config.yaml
num_hidden_layers: 12
hidden_size: 576
num_attention_heads: 4
num_key_value_heads: 4
head_dim: 64
intermediate_size: 2304
vocab_size: 16384
hidden_act: "gelu"
norm: "layernorm"
norm_place: "pre"
norm_eps: 1e-06
positions: "alibi"
qk_norm: false
attn_scale: 0.125
bias: "all"
tie_word_embeddings: true
parallel_block: false
extras: ["capped logits"]
init: "normal"
init_std_qkv: 0.0173
init_std_o: 0.0259
init_std_up: 0.0173
init_std_down: 0.0
optimizer: "muon_variant"
learning_rate: 0.0059
lr_mult_o: 0.907
lr_head: 0.00816
max_grad_norm: 0.5
warmup_steps: 200
schedule: "wsd"
decay_fraction: 0.943
decay_shape: "linear"
final_lr_fraction: 0.0
batch_tokens: [65536, 131072, 196608]
max_seq_len: 512
doc_mask: true
train_tokens: 1170000000
max_steps: 9960
dataset: "wikipedia_en"
MLP neurons of a small language model. Each row is named by its layer, matrix (up: input weights; down: output weights) and neuron, and shows model dimensions 336-527. Each number is 128 + 32 x the weight over its row's rms, rounded and kept within 0 to 255. Numbers have three digits each.
After each neuron's rows, "raises" lists the tokens whose logits its output raises most directly, leaving later layers aside.

L3.up651:195114120097106203142158063167093185130140109112104158163132133153089088117119125140088128130174140131154056126093203108069133088102176146083154091116080083145109123138146139121070131160155151115172123074119177113125117118169098123137100161117081136124120160161092137158111080118133146145121132197137095150118059093132138079146063110131117126039136160146131124146160075136161160151143141122099133186159127152149138110192078118192117154131145055101128095102095117136107124076108127129109155146143127115152150152149132137102153118149073156150167114099195183158152083166191129182
L3.down651:148162111147114099124151148146088091108154143107084102146120070131110161173147122116078112141122149111131145140132126159128116110090121114143124086150141069142113103195107153149117173179120168083177129128076131144187173193134106075173115130133125168105157154104089117113089156136188111131142090104099112161166144090140078069141059106206134076107108074067150112072142113144182103119130170148111126095087142173088111112165139135122114101114152120116093143089147113129091076099149172160104121136153144140120174092136124176113154122155109190125116183119142162145122148117093134154
raises: " this", " him", " these", " it", " respectively"

L3.up1422:082144076173170130127101148119125126149093165112117135097079142097106167154100134139081093139135116114155161162166119121078131099090169166121109092121123066092102153098178132119129175106164080173147092127136146146151122154096191118108124148143078152103136122213156135077104079098091080168197146147125144143166116152124112123126103171126094096136158100116144163121100093123144141165137137148149148115140103110151123072125144064188114136150081053175082135133087146133096137101109100127145144122144162137140101140167128077128072123151174112081167174064181098160171115110171097099
L3.down1422:122124101102102135102118164136153127135110088169086060130156102107073139117141098144078090078115107126127133130136081124106165106087144105182148085143146070128135147137092124110091200141113112132153092146079124148178078129107128120126124114084085137144137131144151073069117153159084113175131155169121178092140164119100069133142117123131164100107175108125098100130117128155158120201113113057134184178192151206146086159017128084155149165161119143196146145128080152138106151152113116137182170130106116105140129064149114107164142185089099097111117164090153143127166145136140158198
raises: " each", " these", " the", " every", " this"

L3.up990:093088128090116165173107135149079117080121124123121069090112091120153111149036131150100120152081125110138072184094191062132142141113080164091123177133141180104110168111149116108124194156102198099115132120119143116127162120117132187113175165125134123104093087098127163151136149122198125115151168149141110118137087124097130159102089167132163148119184134113151143056145163150072117126072152093100115149155149101148158087093142140099065139128142087084163163098095137069105149105118140128156107128138100159148141125087108134140156123124160087109168123123141110170114123152105183136
L3.down990:091114110127126115134149136178163138079122070099137155134166056151166063119154139197125141163163130134182103111089147108143166142173032138134109135117114113079095062126150168165120157144123120112038100140109084151068149119124182064145185138172175113133080087117100131095091177086183138121091076129102160162164157123152059114123088148086155160117157142161130139150117113132106099127136122046109185137176173128144164094139161101052066177120133094118172174131152084152122124125129087101159082078199117106180127167113109124125142112117105094165153170154148105132181156164085212198
raises: " guitarist", " bass", " guitar", " Albums", "verse"

L3.up1015:146150088159129200157123132129162130112083090078172121084073087133126080086128118146118146134127174072166113115127112159134152159158097131111130140153162170099101128145113153114121074119060119104139164077156126143100070115187176128093155150132181127168056110157128132087152145152149102107139111164163063121166081142103166144123161078106085159145095149141146093126182115143126163152137094130071117164133172126120090200143104199146114087152109105109119127161168146134134072127165166154121134140155096124112134080168160157155136160147126177124143184137103117082120116149152164117
L3.down1015:127123171094142194122111149126130108113146117078143072139101141153136122143146114144154086142120122099073116107101100121163134116086148135096134096138105119155150135152135126143099133166186184084122153101079114178148059143156164150132105113111152112134143125105189146140153079140161092104133140087114098164156116129136070108146165156118031145134120142066107084160139162138100102181103141143124146091117183194122105139143136076057148126156164121063133131101090091177118135146196108180148131152074127111165131185150062170194170154112154106129118156235127108136159150152131146184
raises: "'", "’", "hev", "ky", "erver"

L3.up1591:142109092122176126100155062120112136099149084169154096122134151153124067093107120107196163085177086101082125101158184172162134114095107122124119119160155130122115143122051074113099122130092095166170138118161131107052102131094116123123230123118127182131120136130139076119060184118073128153126135108170127145079146120118111144085123145108101148133115170125109192150152138125141184117135204113136139153118165128156131131115141121165158109170096130105138091112142175166097109150168192145146135088128182085099097102180140094110150158098095200195133121136108107072091142150180095148
L3.down1591:127095117119110058157166167088090163105178127090126145081064153133160113143130150117153172137169100116133088176082156132177126179077121103142067124089102081117111154108120129138162121109107142123024135086136095138087175162167119149081125125153095117094187116113123137143134097126093086177073148114143150131020121094106140113146133152108111171139177127084132105114151114156134124172139151121125162172135101116145141128126114140133154113176112097152148121106165117129112129111077129140102133052131118116074136161092083118159097166185156088040085151139122139151117154181091133154
raises: "rd", "inist", "ands", " poly", " genus"

L4.up829:148130166147099119155115106074111135122112126115121112106078146132157155121168136163109143116179057140098097136145120170148152151131169147080118076097143081164108111121157155035137143127114143142127115078154141104139084115120112140051116119195212135076124112149138138199123167133143084138078124061098043049101110110196159141127110127118173108172163144173185103140145076095118156108063126115139119099175150159143103183153143135076132130199173107100116123148136128094111147164132138141087135166143129166096145103194095207129133141135079114051114068081128118116118117132169131091
L4.down829:122097156145114149153130104124131148095117089149133121133086164142118183103094113218110077078134046138131139087113055200121165136152163052105127107142157135150111122108140137120086117121160196114142153137155136102103093096127141142096157166097117151041104170116135092137148160175183113129118127098097118116139120154201133115087139103180186125204151156220167134140183145075120173123087166084185103117126115145108114168113151146087151157161144139144139150156116103106078098113143165129125161134122147129096190114178114150112109176149117070081100113081151105052161051147150140117
raises: " trial", " courts", " court", " criminal", " crimes"

L3.up799:151140137144100129132098139127157063122138165201153121124152115096153150125165150150081145100132131117143138116110079153080109159084132116096113112144140116122123124081121169090170110109096149168101105155134168111112122165103184123143135143145086095158087091159116181180129109124058122087176088130203138149179150153122167080178139074153102121146179073168085116161125109141075155065150122104134096073118092108096150053115172144138115180077123117135102142140098092104128106149124123101088158102099103107113180118140111111162071111128204115143149135072103160143154113184169153092
L3.down799:118066113079106061162115169137127130127158083071109160132115062144138092148138110082063143149167088167117136112122141100100142133129069187183129139168137179122088089150134140103175143111072113106130165086107137135101090112131132113132173176128148163151145167132072170099115141048158107159103156119122174124128161088181145141170104101100135069150142055132189091123163122137188163110137173133102077189137157175133156126061121065148155137070102127129115131108215148140097076159105144134096172100127178117123122126135112124123125125118108100149083132187151165104172112112099101178
raises: " =\n\n", " |\n", " |\n\n", "\"\n\n", "=="

L3.up783:111174108186122093075134110100111177136162158064173151093102138158137099189107129111064060114094074129200157148135057141093149147091097146137137116169127109086179175185110116118169040054168115125100120126084088144175115103114207088188095130165113130157142155183162141073160114124115058108138106160145133135140137180110123150091172117152072095152126141130132184083130099058089152107122171097123122085122111146112155143108126066110110158178141123171110131138080118165128088096129167103153141151170176146101114170168153067116110101187148121059171163096151136123096103081130121176
L3.down783:154123102187115108148074126110070126122142073124062180165094107121114128100173109195116095089133142092140153128147087112159120123139085098176118047145132113096155160150101152122096117149110082120123067114055099129209155143103140151167156104186124095174119133131174135136123133107095129161068083140137144128150093135090123129110150138193184176158084094135073145114109089081184087127091104123124171092108169152116158102094112116154081156094126068178131136135131135136135036142111115141133139161155129161143163079159153088090144138071107150112068125088104185149097112111184153114
raises: " them", " it", " their", " the", " its"

L3.up12:072154102120149162096109143122090166109129137103137099120105186111139115137077100099083133135130126083121157140126120140097167172180166107162134154134101155132167136198087113119172093119100149136131103161127122126123096101091117127152113096097140105129133109181151155117121123159089153177105148108146162100155123151137147116142131166163079121167119125069149150075114118108079180088062155109122131129082117170127146156107070101117095164156154089142117178054094155123133131125170171138190111111171121129113137122174169095119103096154189125075201162113156129163104156090084119177
L3.down12:108112110172126152117095100066096114168132100141073145132088094119091197116127099170095135135159078065149157088176127139134111147102081130178195105126166054107151133161115152132139119171103118108154092109065061116186141087065093145119085156078146171161136102149127119129120146152154122157048156166150154130177102143115108147153103170202153180159090168100144123095128122090149121154089153174102110149114111168090146104059163108140053142148123117143166185114162125119098086172139155126115142096119093144086106065188129076068098122144101145076117134118125118113069118112158140142
raises: " themselves", " their", " its", " kg", " them"

L3.up2085:158116104106071178155176168150135124156059098112159117133135122147046152124110112158148108172076175118144124173147137137099104145112128116108107086118121077089168136083139132133095121065137158150133108075118132162134147143144132112073105167191127152087183107127134195174114097132108099060096137115097058187122143147089155165129080113139146091146111158115149092059172106119142142137145148121171142140118149151138155156158078112109102163152114185133149062137099108097186140158135158149157119114164112145149152114138145112204146132148122129132106114170128181151177145138134084098
L3.down2085:130071135080109105142142124168144128114059141095194098131140163139099157136083095125135078125097104105121098163101145179091178189094135121141074110171068189092133148149171146178127165104176163122155164081149128141150145098148101117155101157166082114135129118139135146114118110083122054115058108141103130116142111122051146118092086063129139078172127138154164125139114141097131129185098099119118115131037136079195110162161167141161137114101124167132049144155184114152095139162148162118130155186128169130188138119123162118217106138164109147075059131127114183134119112135124110060
raises: " films", " film", " Film", " actress", " screen"